Weights of a small transformer language model.
Size: 8 layers, 4 heads of 64, MLP 1152 GELU, 11M parameters.
MLP neurons of a small language model. Each row is named by its layer, matrix (up: input weights) and neuron, and shows model dimensions 96-191. Each number is 500 + 25 x the weight over its row's rms, rounded and kept within 0 to 999. Numbers have three digits each.
A block is one neuron, or neurons of one layer that tend to fire together. After each block is what it responds to, as a language model described it from the Wikipedia text at the highest values.

L4.up282:517493491488475529506533469489507500534482489501489527478516489480488489506474500514516492529495477438505474494472515503503509494486521477570503458498466489474480488479531512492510499550505469485505530492480503516495502501466503444498518497535498497506514492462497500510478497500485490470
L4.up413:487516498502491478515510508538490523462521529517503545486526496488548523473499454530502522503443466511505546524508524517499490458554473506509539493552510449480511570509467461525467472466484507494505494487472507524499527477466508523467461491540518488509507486488546472505471517508510518506
L4.up482:504491467430481486526502508509518452499537511525502497497483508481543522502490484510457501527458516490492530486486566490461521500545487510561535493485479509481533517510534453522507492528486497489489508490456505508503496520492509512494512466501498479541512503495527493511476545555510513512
L4.up631:499508486506480496510493461501501505515574487509458507513502502498517493455535516530479513478500519517509480503480512487497506493505479539540557507474488475512482521497509529498529496510492475520489496524532513530527475523463485486503455510510475514511531491518540517507507535482533534531
L4.up855:545499512490479508524519485554536514498526515495502492485498465497531500503483512508504491564490528492510476484478528523526534486504470538510513492471498513488520533496525517524507469518485494478525519529518485512524474491525535521501520474509466461517562495472499490524522488480476527556
L4.up971:537535537526450479550509541481492487495531491513519503440464482504523482451496494502479495491521481475512518515517512475492471513513501482484492451456549519537500509512526497513521503528499523491502488497493505469552471537539532560488501498514462505494518482510543536501546483477528524541
L4.up1003:514499522459481509493518484521473489462497447460515476512477487471506461494466487507552508445535526492495485477501509483461523497491495455493491499499478497526483496475483476509502490482479500465495472470488462528453494501532501502517480492489470516479443493487515498475499508512497483473
L4.up1064:473484503503486517494496460486495500483504490544506482523526523474491519489562499448501482462539490512451472524510489511521513501515479531508527490497529462493494505491503463556459496494504490523473504503475471502494503558498523497462476473489452470479543510506485482532475522444500523479
Responds to: Prepositions and transitive verbs right before their noun-phrase object, usually "the", as in one of the, crossed the, along the, began to follow.

L5.up489:513502535537523542463476500487501506521523507522506486514492533457495496518518534510504480540476481515512480516505501482525507521501472501479463458492488488506494447466545475533511442525495507554490510478532497495504499497506475511578507502541529495534491525474548468509530466524513513480
L5.up492:483504524481528484512522459473526477515479466482479484477523504505489470477485488466514491514454492540471525500528463476517496494522506478518476529495479511527516488474525469454497524503519480505525520530472511482487476519498487496450481496555473512505479439512540544489497479483505475494
L5.up628:524497501482520501505475468507486469536514501492482475503541486475490517449464464529508547523511483503468532535537473508526497499523496506522512475437484524542492481458501477520453521482555528519498493511497516522487474457502474496478461537549471530492439497537495512445537447457512505517
L5.up667:489518474530507482488540498468513491454498506499486492537494457493483455515495504491511523509447469503455524500481494519502449520507510535506453439468549527504512471510521454529486538471514524497523528511504485526512527538512504482455534519537481505543538545516511489492529509468521462523
Responds to: The last token before a line break, usually the full stop ending a Wikipedia paragraph (…law., …later.), also the closing == or === of section headings and table pipes.

L2.up189:499533509529518493506505483522530483476504509524502530522508455481496513518447523501491497560488524529535496477501529500546506502507504518503497465458473549491526545529478559483483507512488469450566482472492507508538507525505494512487482495537508481537512475495542468499515502483508516565
L2.up805:497563470521516489483508500535474455500511509519514536505528477469480538503451504489469498540514498505513488497490516506539510500509501497465498476518505508491477539537501518470468507543499462471496501459480515477543485537502496504477480463539531469515506480522539521516498444482497503528
Responds to: Main verbs, or their final word piece, right after a subject, relative pronoun, modal or "to", usually before an object: pretends, lost, dates, promote.

L2.up166:508468513474549499520495485502504487498484549522497487425508436472522458492503475491488522527520420514547500532515541496534496513524477448496468485490471474505495465516529505514514542461483492515510466522489453528524515484538472492493519486489528497491508519498484502509524475526451472506
L2.up273:469506491497520492516475524526494464481480507510484475509523484491463526487541484583520502498500439542515511523523532481528469520487485493547483503497513522425496457453518518501493513509503513519502472569489473470535565469513495516484462503457523480451505505497514495467517493502504518506
Responds to: Fires on the final piece of time-period phrases, mostly the "s" of decades (the 1960s, 1990s), also "century" and "World" War, "start of" a season.

L4.up327:491479533500455512520539494503462458558529512541498523503486532510471502498472514524562529500471482511509464488512504512514471472477471469500501465482538461493470552506488449502510482457481526498512522457469521468490535533461515486499490499498466475520509511521489518490527471496509498486
L4.up546:468478569468490514511541503516560505527480502528458502487467495533488515579493490501512508496499499490495482472466494463460458519472515486506510526516514503459499535520501460504471476498492555524458518511498524517489503555518503507464502506521454494479460500511459543495480487501477520493
L4.up578:495458518479505500501527486503545486535439520496513474501502454517531514532496482509561565520490507504486462497468480503489478540491513459489490482516511504467476494489481478505513455486497497524508474496484539494519519513496484475455502543553495495494469487527449510510465503451526499508
L4.up830:508491516510504479514541486530509462568498507527473505533482519548506481557491516524493547511482502505504471493500522516513493512428524477496517507528547503506516516518475450510480494524496533520470509482481517497476493521504547483468491479538506516520509508494522519471499522488528548501
L4.up866:506517500475518491487555467487462459554450518539498513489495491552499479528489469477539548507499480498526511549483507496491482539431454508505510490493533477511494543501500471519516514522511530511473517462465518506505516532492503483450474513553472537510487473524505535489520498477512500535
L4.up1010:510536502481498485487503471493489466516494478514470517520484504475489504581503494535505554485473504530489447527486526503551478470479517507531497477470504489478472531494471480490500464514521498521467505467499517479508523553499521486508515485521460529475534507536484509471533503488489538540
L4.up1087:537482499480499506526510531528582515531495526518496483482533496491510477503509464512461481496525482517482509494501484468475502555515461456498475538522508488476489501507498413514510486447499462480509508525484504484488500490575478551492494506519457456527452474513492501532466507505504577543
L4.up1104:495511502498443482506462464509505465571492562523486488460477511530492508521500562491537542526503519514501482489475503530498481504479460475511507494517525485502492540502510453514482469450538497549463494522481508496493453555506502514514523509502540522505457515494502510507461517493513552490
Responds to: Words that introduce a person's role or name, such as appositive a, friend, fellow, by, guitarist or painter, before an occupation or name in biographies.

L2.up478:535458501530450469495523496491504528478486490505480477432522518502520490535499494538446510534507488501549492490520484549491493537498490496479479505492497509529506478527560497499494506520460461506467500513484508524494473511516474546492482522484455516503510516510480515469480496519484549478
L2.up1141:515471487552486490522508493511474512479501506541478492471537566520500482506495533544480464517485495478530496489506523519502512546488455492494477483497476535509521485516571474494499524508481480498452531490473481535523503488517505507512530500507453501493509516496480518491503489496442542490
Responds to: Final pieces of adjectives or participles placed before a noun, often after a hyphen or "most", as in highest-rated, faith-based, sophisticated.

L4.up46:504504547493500494461483493503512518476511494486490504482506480462498557534536473477448501488475511501515513437481509465478487473500505467485468528510529489497465454502499560502484521510534459524523485532515514519490507500485510477483474473517476529472514472470488531526476518513509493539
L4.up97:470507509511462492512477569523502484512502519523496469539507531517498523493511495504443493481495555469487559525472493510517462508483461518495430546494477516493522495461508526477525523490448516497487482498528527528481531537477483507483485501473516500513522528516486513541497486515521505496
L4.up325:575491464470488482439527490489492481492517527479519512521494537514519477500508518492475477513483465460479545530519535502523490511495497499492530533543523509481509481488474507492548488480495488526523524546484477514458460508472447494478517487511524522472508511568489498479510473520487476502
L4.up353:495495494503499493464491484558573492520518462528536514509502526450516483551462482490505481488507536481470496510503518458501503531454481517459481467524505513494533513515474536496484481467497504488475523530489499488477478527518490558502501492526557520483518445500460527494543518561499490482
L4.up484:488459525472525470482486469508517523525469527474499493563518537498483487491482531533500489484521495498464549512508518477494528464500459507484478490485493505501482518479481501465510530514538499492512502500518462529487452497506498503480487530516526474474520513553484547493523524515483487543
L4.up518:521463516489458494519484496471539474533508508477462520504493485502513489481501490493474482500513461496513525503516546463507471524507500471522516535544504467492496523507515503513491476446493509491457503493442485514523444534542541528452490517494491482503513487485492518485537515524533499516
L4.up573:508524502542499455488479508450546484497518455486482517504523455485530542512502479508508510489465488526514559525470517494509503484489502517515484503542449481499483485484526512484477487487516523488484505521483497571511521509474506572446518519486527504526544523548468463542461493515494503486
L4.up619:472475499476496507526503478450531503477501495493459497510512480464498528530501454484486514513499488455462476506454536528487479456476478547485485509496492494474501463474504532524515491497513541518495473487500509490536516465418500478547536505536492558491503501523478508530540530511520482494
Responds to: Apostrophes inside words and names, mostly possessive 's (band's, UK's), also O'Brien, O'Neil, couldn't, and the period in U.S.

L4.up13:530504481546527555486486500507477534543501474479505505462494545492455475530513496502518506496495513497476488477507503534501517504496528499513447481474532497493491542483518495500475491501484481487491503521460474532536484523510529525542498500536489469473480516497475474465471492496505484523
L4.up329:526482517539519495480507482454481509499487509450512503505489483513475503496513469484496509444494536522506481481496486546481466491492518536488475507456460491529482470477536525480508530536512517469471509522505489529502460519495513489422498504497476519460520489500446517460496484517499512501
L4.up524:506487517490515543509474501489537533538472479513480533493487500496481510481447511460531499516510498505476538496498482497519478436503508542456480503508509514445473502540497476511465486476515522477501494522479455574509506534517462524484536474524535526504537488561507494485498552537507492519
L4.up530:479533475525519511499475470480482519496541557498504505510480488493492513523454458513517524507478509499497511496526504515470501520516576499538486470512473514500466505462531480497487487508471482496510500548508501480523509503512514494537526486527465510499520497494508474469446506479467493506
L4.up564:511548441500456528523468520492510486480502497460481471495480515508480505488505473489510505474492519487538498547496528480557530528521501538486502512505526486492496486456499488482488478531518497532527477467476549525506491464526483544526539473510543520483545474543485535487498519498533477535
L4.up674:535505523502505512537534479450529515483527543493476450520447532512524500459491485462521508472473488502508547510528490506531508502497495510516461492527531541515509512523508508499483475476495512495484535504465515513514479525487498492504496469515470509498568489508541518511465500490476455496
L4.up965:533525465514540540490557503530504468508522513476517493474495523531459526495519488472524465501487512515469523490450554487503472510507517506551494513524499489490481479529505520490487491514535516487507529509449518526525507524486548467506503501495505481427497554475464477466520480500520498558
L4.up1061:521544535464441493516523470510492498502496538504496499470528538524537493468489517521512466480505494489469498510509504508515507514501555495515477457517471460472514528503489496518508482440468471492471510518486497522520520458515468523509521500534533519500563461541476516528473489494507524519
Responds to: Mostly the blank space filling an empty cell between pipes in Wikipedia tables; more weakly, negation or quantity words like not, no, never, without.

L4.up199:521499546565522550482445473492481530522523513508535440497503525483538529514497492538469517519517502521513485468483507493513482492482483527481499473490485490504487426531488496461515477500485547491538513490474473519497500506482536502509492528504518472502467530516511493440482495503471476537
L4.up283:525506509498492477479489518492519488503513556473494535502559487508489490546486465529514519494487461462540450501523483490485549496482478517517471486503507497500493503538515471546486509508544485506503490533478466510509493493478525500504512499476527442455493485519543542528466489472514522477
L4.up493:555492492465479465476525485472551465519508469491492483514539493490524481519475492498499505485535512445478509483462464508461485489497508531511472464534491469538484489540538493488487558467510533501490516568485530508488482486531481449498504487518462538492480491530487488488526501575440501537
L4.up574:513481549500459532526470479546475542514465494543466539497518469499478490542554480501516488518464501480508498458520496527506539496504492482555451503494501529528472469489488533525509480544456533512538492524504471540502482559523518487486498548520448468444511459492491518516480571510497494474
L4.up615:519500542517478467502479528528511520532492515523457486508433488520543531504486468492520501485465494525496495528486488436507529496547477497521474509505504476510525553523514500471502503501457518556474480506459505566500499504504510544533502493481493491509479528519477513490457531481541537472
L4.up927:514533497532521527492473538488485483546533529477504458517485508533553522519506487530554509550522513500488506446520496471489495467514493496531471503533451513482492438505501534477496502579489515514493521517527498504507522543519500477527530498510502456455471479538438511512484516534504499491
L4.up1076:499515530517485488487488508453522481483503524463454448524510504546476518525516461502482525512506538484504495516489478507517478530552468492507489493485529550515497509549497474505445480486506524471546507511460514502479534550506513475465501482504491505505480463529500541487534501523522515506
L4.up1123:561485468531468473545488480525520468498502518474481532499540531494490503496483476552491495500540498463517494462476495509514480535465440498480493522444527530492531495555477515522483539463481454497481526513479516478526479524520495561491462521479508498489538497524522509487480529479486455521
Responds to: Ordinals, superlatives and rank words, and hyphens inside compound modifiers, placed before a noun they describe, such as first, top, best, highest-rated.

L2.up101:470499487514506459484478507468516512508511456474531497518500512469506519536512486518518487510507498497510494470471465543522485510481513493519461457470483562503503529543465499501531493481472516480500493464506479512507489507489515497507494501526503524496512467513468524496515475525507537523
L2.up327:491484487519504507501479493453531504482516524461507508486479470497459452537511510499542506519471487495497444456491465503498462501442469507509535469464513505455487548509507480513464507538495553475534529481508476531533479548481503516458496494491460486505547488507482501475519482510525499559
Responds to: Role or title nouns just before a named person or team (singer, guitarist, side, candidates), review-table Rating, plus line breaks and sentence ends.

L5.up474:515548493516503442500527466554533488525497480524476513511519456493492497536487505559505482542534485491489484471539515476501513483524488548515452510532487481512502499517507501516489518505499467485525481523488492474475463531497489519517491523520475513515514490522493444478488479508453497478
L5.up636:554496468498460482498541469504503492547538482486476468500502484467563497461490498492504482557472484480506474489443479521503499464474485531496544505450494479485479541507517477515525445480491470501501494526500481516511473505485469495465481485493462505513518471492494493481502532494511514523
L5.up929:510459495515485485550522476518526520510494505525471476525485512499532505489495519511487466515506499477553493420467501526512508474484488527496522491451455537493539543514516500513514470528486508468541512515520480486504500473511491529477467461492476467473548497466483506509503513484467534528
L5.up1055:542524514495482487514510494511520524507520464513481465536517484500561460483480476480476480544444507481521473488464476524541512462482484535518534490454472465471481508535546520517503473493508485532492481517501485508505497498492529530518536484482475474488543498469517512498501547528499523534
Responds to: Final token of a verb, often a split piece, just before its object or particle, as in ac-company the album, take some, confron-ts Ivan.

L2.up184:485483495493462518491542528543515500526500490532539493487553484491520524522468441518482503499495493541497513507488526500534476517515508480473526479492496517489480487439528479559512485453451520480539504480489536507462496506507484473500501502479509502488508447497495469500530507475507519497
L2.up1010:477456486479480527500494521553508490493485493540495477501531505548543510521491503560506492472495484516498517496485497498519479489497483491504507550495476517503541513500512474558454469507519486449509481489525517477486532489488503473507494463518457523519518481461471502499497518461498515506
Responds to: Given names of people or their final word pieces, just before the surname, in biographies, lists and tables, such as Jack, Margaret, É-mile.

L4.up28:503486471530486505515473527507526503504563468536531513503536515492525494495472476523523485474513486486476481510494519506506463538537484517458497524507486526486539510485488483577495492515534522474502493518490477521502487511516491516528463503513459463506501494480465522525509526488469552513
L4.up166:495489488498502493483479496496516488463518514492538468482527510510527483493533482527527500499497537558466472463439491519496429502459524479501479538497473527465507470458520484577486458518523472471486480506495522532507455487492510515508498509508458441485520501465479490506522513475486544472
L4.up216:499504488516515498471522545492510452531506470524550524512513510522476504528455460468494489506519492487493502464525519463490470533490507507444511489515464522528506521467548488565481458503489515454471506484504503533437471499551513478512495521514458477533517467448501514488472533495482517522
L4.up324:512512499506529445519539479475522457512502515518529527487504512493524509458488481437454478478506508509485518515484521479499508501492504551467503492465482522490516507471479498561479517512464459507512479498476533436455497492530485471475491479521463520471483465517464515494458532492468476496
L4.up979:476456488499484490488489552509474485497497480547511507519485491513503526535476436508502495468513487470469504512520498503530456554491523505449542496476483514484505526470502497546492468477466521454488517491478504501470451521516498490507504491499454516501495471457499520511461519478477524499
L4.up1043:468509497495471504491451503500460496488518539471490459545476487541469482524497472500510493483498494475485453491489516476507464497488541472481483500503499528500492525513470491485466452459480478510486534514467535472511500531518483482475473495553474527498476468516514432519490555491548538495
L4.up1059:513478489497444539485515498427509497487510512511482522517535464486540507550484481502495493545513459465478491517511512497459511470486520468482517499523456510467477455504493506508470470530520494495481454460552488480509553512469533468511483528555462494497515478489490495505498469498473536528
L4.up1066:511542476477488492528499494474483496545522523490533515493487478482506459477509464479516497470515499513520442523514530504488431490462526486465482496498493452471524469445543481544510461520564495510525482494460453530502476461530513468534506508511484441512551507479489479478508478493500501490
Responds to: Ends of first names or initials just before a surname, mostly in tables, credit lists and "by X" phrases, e.g. John, Chris, G.

L5.up41:500492477478510487491472517512456537549484487496499497456484569512518494494478482473465486536530508557481519471471520494494462498485467539472504487473507509493503527552504469487534507535541508521530483505503469477448552503511454528509479510489498479485488477491523501507473514491544524501
L5.up194:542541505529478496554513540546559511527478518509477467487492423540499483460512501509533481509481438472502479507478483503516455519525481502482501479517522498517520502540502456509505482514482484529481458513514514481445509530508483502500523443538448505523471491480490512525500523482527563490
L5.up571:481499499506550498524476493547514483526448521500518470482508483527486534509498455502516508453493457523520515471482503510507497525488502479485508539488528521497483505515520487504500492500518510541486533515523517477479549459496453492503505518530480504521502553524464497472478497512519475461
L5.up1006:507518516512480507483521517483516489497475535507487456516463503539499496525493486499472504493493499486498518495440502472466498492513463509492511495470536456547518480504483446488483436500472497487476472526468479507496518488470450534424473452513445537488478520509479505493486488517499499440
Responds to: Function words (a, as, and, opening parenthesis, comma) just before a person's role, job or title in biographies and name lists, e.g. "was a delegate", "Suzuki (swimmer", "singer and musician".

L4.up4:558494515500481500499516482531507539512502467478499490542499470494508467478435540485496491493460516495545466462542536492495539506441510499507475503473558497489488511487508510513531488473459502506524541454504507493501490509544475498481490501489484504530473518477535489508465481521450506512
L4.up231:530459495483526528502515470533527497511516493494484487512555493518536554504565511473497464501480510493503505487501507510472501482494472505498482473553503494491524497537515507491474502517484508488488510484509526516531513489512491539477536507535493528458501510499558516519522527520481511561
L4.up302:478489467510513549508514459448509524490523504518493537492492493513483491479491478473526459494504461498527485476486474483550486499506564539491501521498517524519471489490510536486482493510504503466481478514505545512532458525507540507521505533513532465468491481529450494480530515506531514522
L4.up525:475519533527524523477474555486522502456455494508429531515528487492527480471471460477483509521467520504492473488537543471524495552511496517488460521487512481501508477476481518496539482521480497459516501495511563513491509480468528528498511459537496500428519507505506457490529511531478480478
L4.up878:551522511510513508480520468452535537530526492484491512513499485501525561484483501471525501497494498537471486472489562532476518515516498491503469553559502539535466521515502501485536499504504501498498517497494537518525519530523534552462488539492459487476508524508493543513487513487502513532
L4.up908:490527462499507515490491478523517523551509487483474495461495469517516545510465515481502512535455476529516476482499490459463514471487536495471468509501482474491490503438476498502482456490418508550462526480488524478469524521537507512492486440493502488505532532499541514454537485446475507521
L4.up966:500478547461502531516512472498519503505507502471514469499503489495538458504499462512508526517466497589534500515483513502499514511513554508494536490531505507473452501534549550513473504542496528505512505544486518484470507517526540516490523467530484449467518531468521466499490509492547471518
L4.up1047:499550484503523540485476485458508520476518519519494494492538505504507488513480459452491513479488468511444516521494479499500501486489505520505485453512501523507472459445513561484553485479493471511511529477545492484514490506500500499517464496533482503498534499493526495511571512447518521502
Responds to: Subject pronouns opening a relative clause after a noun or which (which he held, a position she held), plus decimal points in table numbers (8.1, 12.6).

L5.up118:481511491497459540458500471470471500505474486529538505456565510497479456495524483453550478528522488497469506486471525501484495515517465505499492497488488525463495470465534470526505505526519491495533486489481492486522480455493514491507482546528477465546504514419468466524548504498502517493
L5.up219:521469490486478510495491504486506504483525468516514494484525472515460476475466448537500478501484461497484475482519522516494491496497481520439504489496487559481483499500516495567481503503503473460489499521506477501480519498505488486534471528495469479494492481476469525509469506491508476502
L5.up1087:475488509497501523472513495460513496484502509491509509496572536520497469472493470523475492526498523543466486511500531474480467510495475542407519531512467514488510472460499539526474499492455512482445495498497471518451519520528512483501498519473495462505534500471488490481514529517513491525
L5.up1138:474505513512450505463504427539483523468508566456454545496518500533498445488478507518501476514510505508478445489524531512491486508470481499483509509458472486484491523526520480530504521494522493470472456470505488522449478498499528470494464534464479492532487471526480483526522486496467466459
Responds to: The end of a person's given name, just before the surname, mostly in tables and lists of people such as Bogdan, Thomas, Norman.

L2.up684:519488499540449485515491520496467503507506513535508500512490488514479460549495497513449438491497537445532507469482508543515527557477475525522475483487510482477526504508470423465484503475459508480477533545502496504494487502513493516527519421465438504499533493505494521541472484505487507494
L2.up819:505472488492478475497535485520428450514450527489478471479517529495501485483486501524473499511504494488512498532488506455514516521528488513510517453543504470518474485528514464445494513467476474532509494510534495527518504488508485552499522482471479553485508500521532511467487543535478488537
Responds to: Adjectives or possessive 's right after a determiner and before the noun they modify, e.g. a different costume, a new trial, the other, UAE's.

L4.up40:481489541485510491482518462467533503533513518480509520477507503520511517513480512495453499467500513458470461502523534522561508490518529485542501488479476463525515489475502516434534536501510496495466524518490557485505465522521508473510516497465517518498513537526478508508537501476511492532
L4.up62:508471487475474521438482479462494455526495526469515542483527492483538533528517520477501466563491482508496529445500474441534480483524480524544487490473455494517498569480517491492533502519525520513533534508487523547490508488458496505556522517532520495558502454494493498552519522536481517537
L4.up204:452444480526456503503533496469455519489539545494515516565552507535525489479543500474518505491489485507490491489474498515535534479501483524495508498503532533519515501497488455493510486530470474513505503512496528545489515539489485508480522544508468496486517530559470497452514491532463484505
L4.up388:492488479493494518482530456520531495498502460511490509520517476466491514519488488517469509524501494493513500524486533518482489500490486515508474507519498524529475496518452512467474528535522502479467552509493533481465503504509526478455546541475467491491488529510446477514486514506475495496
L4.up629:459492499523507467558511512471497501488504529524523506500512535515539493517522493519504475506495497467495469464513515530497489471494506501539507489485521483488465491461516470473547484511498497514464521502509491505544488549470486534487545495522465503472498545541507488497502547527458466518
L4.up683:486504486491455535468521485460480498457523432530517499480499497505488456471489496519456534493516483553541457557495529491503471484483507528545509496480506451457491534512506516488513494475504476518492499486463472509525501461496491545504489485485512489501508520456548488454532466484509495493
L4.up814:553487518519505487481486496545513465475510507506498498458462529496486530504415478473528521498466477517457533527489469480503492505464474529479500527523524539468513508504498553485527499484491510512480512525522536534508496541526542522527511489506550455506545512505487507508481533494486440518
L4.up915:509460505522454509529522461483503501482548515518525525506551506489480533520433553473485475513482512524486516490476550506512498534467518513499546479535507515482482522472471504486488543503533524506498539500491539509486553508484530540539583501510469494491532484516468504479521504481519514509
Responds to: Apostrophes in possessives and contractions (Lucan's, can't), second digits of sports scores after an en dash (1–1), and "the" in fixed phrases (at the end).

L2.up289:530460542523498466532464481472535519503473479476503510478522469530513576514491488437480478479521490469477489472494496507534498514510469545470490476504541481469511523478541501478517492503500477483489489481499554444486479473517486492516539514469517546465532518513496528503465446505538499491
L2.up643:510528499525488469482485463503522534513512460544506513500512474505534506527538533475505469482465497499478480500484498496516435506486465463510447536513514512465454480518475460509461519500493487527521512460482477515532519499522516500523529464515505507522515494475537499474504517465493491485
Responds to: Personal pronouns like he, she, it, they that open a subordinate or relative clause, often after a noun or comma, e.g. "the things he needs".

L5.up313:524475487526522537489510429505521512502472474506504467502500501502480449494475463529491511520489504510495490541510566514512431521494447534493525576498467486447501436499531515517495527483511485499506530528465463508457467515482546486475493530488551492485490516487507468573523483528481521518
L5.up404:480463493493469488474519497471513450493495459469513482462540514463511506446460513511486497495527470510522505491519512518488475516497518507510481503510462488517511462514511470486487519492521483450487491481477532529513513521495493497527513435486530540448517504496528524527504521468510470496
L5.up671:474458518517497518491461503496493495502554498516483455572496518511502516511486471501503508485483485513497477490515500488496464501472477524561499485529528475527518459461515508456501521483448465523476493481491535530471472507507493480491469514512495523512446526488479500546465490479495448534
L5.up875:516456557493532480437476487494482504503510498474534458516460518497459466503532517504470513528505535498469524555474515503450499513498503474484477543468565489456487484490528517488481503467507487545504490490533546512512510541483503553488473484489503484509499493511519483497537506523528468518
Responds to: Apostrophes starting a possessive 's, mostly after common nouns like band's, studio's, magazine's; weaker on the article an and on row-initial table pipes.

L4.up361:502502492500526456524489470449497461486501488499504497524507510493493502541534534484504523525495519481504520497511518532495518508520514485523496501548526468465546486491462478523451480508476456492442559519500507464455516506472514473505526455480454521496521539493482487506507517496500519482
L4.up399:500496535542494469540498503486504503469543537452514485558504488533490470487513472528499499522503503487509510473504537526487518520508490529521475535449492503508494507532531529503479472459494502478462543588474480504488474488531511559479530510506458553508486499565479518520477537496497511485
L4.up606:491527537533529497507493476522523500539526504489499528543519502524495490485519536504532474481509497522507552476465502531545499510471457509496489536480526526522490463505522507535432520486463507555509533534483485505533472489498507519511538494490481519459487520534518496493497530484526473462
L4.up645:519510529570535460514506483519498493457495506494479525499517541464520472523489504458508514511489504453547506468497490498475516546479466486487524506522504524488559472521497540443474471478526481512454555535492518509499480483473511521527521462495502518509509478514505490503503499454501505479
L4.up663:474557545510458480497508508482465502514508465522518501493514472516450456483481522507506479538523515476530502505473502528505512490480483508527444496532529507505487445493476446523486435478490481540465492577479487498482495495517477551488497456479457525533494491511504527486523472518508473512
L4.up733:496495544536471502493534472486540459464510541504522527502492468458508482499476491513510511547537513514539488512473506500506532550487515448525482494504534459495533530497504504473500474516494457527518510487488526484476494479494477486510507496519485510525523473488501525497491491459494517478
L4.up839:537487488544491498543500460472506468519500524485450461578543508472481499471527510512509438502496486499511508497494534477497518486485505526524496518503496532482502521529476500488509472519490505515492503503535546487510492503474487452499501489549516492536506480509471472512515527496516537506
L4.up1015:462526464511488544552520533512493504474524498474491497495514541478488488490466433500492515487469529513473480430494470483472518497498506479502518503548497493429478459496528523486460495512515511475472507515509506503493470471510499450497521492526509503484468516479520516444515444514476504484
Responds to: Determiners that open a noun-phrase subject: possessive 's, his, their, the, its, as in the poem's conclusion, his mother, the film.

L5.up155:499484513501480495540463489541523478490488503503482522511532520480538477488507521477489509538501514485511512501508502480518515481431481570488463507509506508474494490521475467453521465513497512504500465538538499506500498484491498531494516443503485509456539487504515512530500541478523483512
L5.up324:488523543474459499490487526549475484476478493535500517518489534509524517476519511523452483537519498499427510500503478495496518498505515538506489489516518532453479534491512539448520518503484481548478543501491520478506496525509504503510510502465509489468542540563473497488500516494447503502
L5.up662:491530559530546496509473507579539496525485524515492505549532547528533471505513454503486482482479480533514517494528480457509486543471478515532478470478464459496478515500493467465553510504501551483488510544502477513547483489505483525508511463480482469465515512523484518532501475489505551525
L5.up732:519514514472502534525485478505482476498508471532561494485535473511477523510485513519485524544494491483486484485480537518507533533499554538540521482524465468479495517521522486496488496483508503548535478559500477476436508556531503503488493462470459473480460497465521524511484466469505490483
Responds to: Possessive pronouns like his, her and their, and the article a, opening a noun phrase in biographical Wikipedia prose, as in "his first season", "her leadership".

L5.up286:501476510491501504496564487530497463468519500487505488483482468494504491539455529521506470440524493468478515510517516457510483553455498520504467498486476540463468482480514564495505493491491560531486533548523519516514535467504518492476528505490501536484500499553475500511534491504521487533
L5.up685:521505496470491506495519485529518473544514516490495513510515471526438508503496497479482517512461491499538475504526516511459509512446523526524517452490540535522448467478548505472515507482497501513502496508466470503458456491494489473508525530475494477563524442485512529489516497502473451489
L5.up705:491488530484495510485545495480514496471531528492513485507494500502502508494518520520497542553479532437530513514496486501511513519443450510494474487493517490477504473444529472483506511467484481550485474500482487515466529484494471485540526469544494494479535478505492490497506488487487474487
L5.up714:517493557498518478499473526513511495506486537494480483484488514533539521525493472514516494501530486496514552518472504503472508472496505488522475497488504509532488506502443563488505522496477487479520482513541481559508477486490506549493494495481530534470500510509501502459536516497526483521
Responds to: The apostrophe of a possessive 's after names and nouns, e.g. Joanna's, father's, band's, Cuba's; also minute marks in sports scores.

L5.up260:489481500519474506512529475514475475521494478514484483494433502500491490544455474495505534459499479490487515501498519553512514477481498493511462473540474527500462528505461465515491473471519516525487463478509497492489519534502484488451457499487444486481487456496473498487499485462489519494
L5.up446:466548537459516507432533574497495512529508525548492518509501498549468557548490496532498533502497472482483519488479494484523487550457523543494515534493499468510509526537478508501492474494505505505498485478480520503466504491498525463475524461529471528520444483506530535501513514483487529502
L5.up488:522487505490498502502503550512510489535475550486494495499459483508478532539545517522522459504481491546507535516512484498559504518509476465499471495481525475488439533529505471438490491462486465546511520483481528529495501473505497532497503478511479511503477532520492472495483496480525508480
L5.up844:457478526519501506501490482526509490471523499551516487504450495493471475515464459533486518506486502517465450505486552490505485501471471466479515499491499520463467491526492450508494466472506481473510477463470511497472496519529528473472457504449455451530498492498480518512478494505489518527
Responds to: Separators or words right before a person's name, such as table pipes, list dashes, country codes, and "by", "and", or commas, in results tables, credits and name lists.

L2.up337:515510520531475500493486498476477471452484534455499483525509490475495411508559457547539519497497528486470452503509527499535511527475514519521451459516511479499484487462496516544506486448504506461481546521518513551495494543515458481509512506495495489512515505496492488499491510469501456476
L2.up657:475456523515483499493476524544503494481523509528532503549487500546487509492504520493488470522523513499527518529532522478507495453536457507506500517481480508496511484474507479468484482454518507449475484496501513503471494476512491511479512529533524474475444479507489534515519483500478506540
Responds to: Apostrophe tokens right after a proper noun, mostly possessive 's in "Magritte's" or "Presley's"; weaker on stray mid-word pieces in titles.

L5.up21:558500510488463495477492508496532497490459506491541487469474509503496463490507474508518508568508497502516494490565521515492513513511506470472465473506501464543485491466501513427523478487540486477524495487448450523517531538546486506505482464507504523462506531469505475452507517522496463465
L5.up237:487506540499498541489496488559541511485491464501467526479468545514495483511514546511524479495456491511500522530540503503494475499511533548470486487506541520500504473501525504470486491496504474479477499490528496482481448505512551543519521484502485433467572497501433479476518469520467504501
L5.up348:500538499484468512519481486481528511518514494520548499486463458519493500511516501486533457550565491499504488495473518475486463468549534498462466469485533474534521494505544460511525520494504463540463519512506466510497522480526444481424527460523483500508480453529470476487549472491489480521
L5.up961:522525516525488510467494474546523459502516502515528502492495518517500497512501514512512485512446500481489473484498519506537484505447502548507515501504466460517517500521524518509494521513526473533482461485488453551529521450484505518521522511515491487496512501508469492576527511491480525451
Responds to: Blank space tokens forming empty cells between pipes in Wikipedia tables such as election results, sports standings and filmographies, plus dash placeholders.

L2.up449:479552472524498480489498502473529457524490519505539524485431518464463480473562467505537465533523466481447528513522509483471503521470534499487456504507486533497502524511492488493501485486423499470513517511529493530487520509484515511469486500492516496498499450540466509546507515525526468530
L2.up718:484472469494507487501536517523487505492532486521513499487460538535459528464487500520514489530507518550470508497522523467514485490506507456485477500460508502510512492503466502501526492497518502508496507560504528527511488497509473493501495529497489438524527505493485474517532509497534465482
Responds to: Blank cell tokens between pipe separators in wiki tables, such as spacer columns in football statistics, election-results party-colour cells and standings headers; more weakly, prepositions like in, under, by.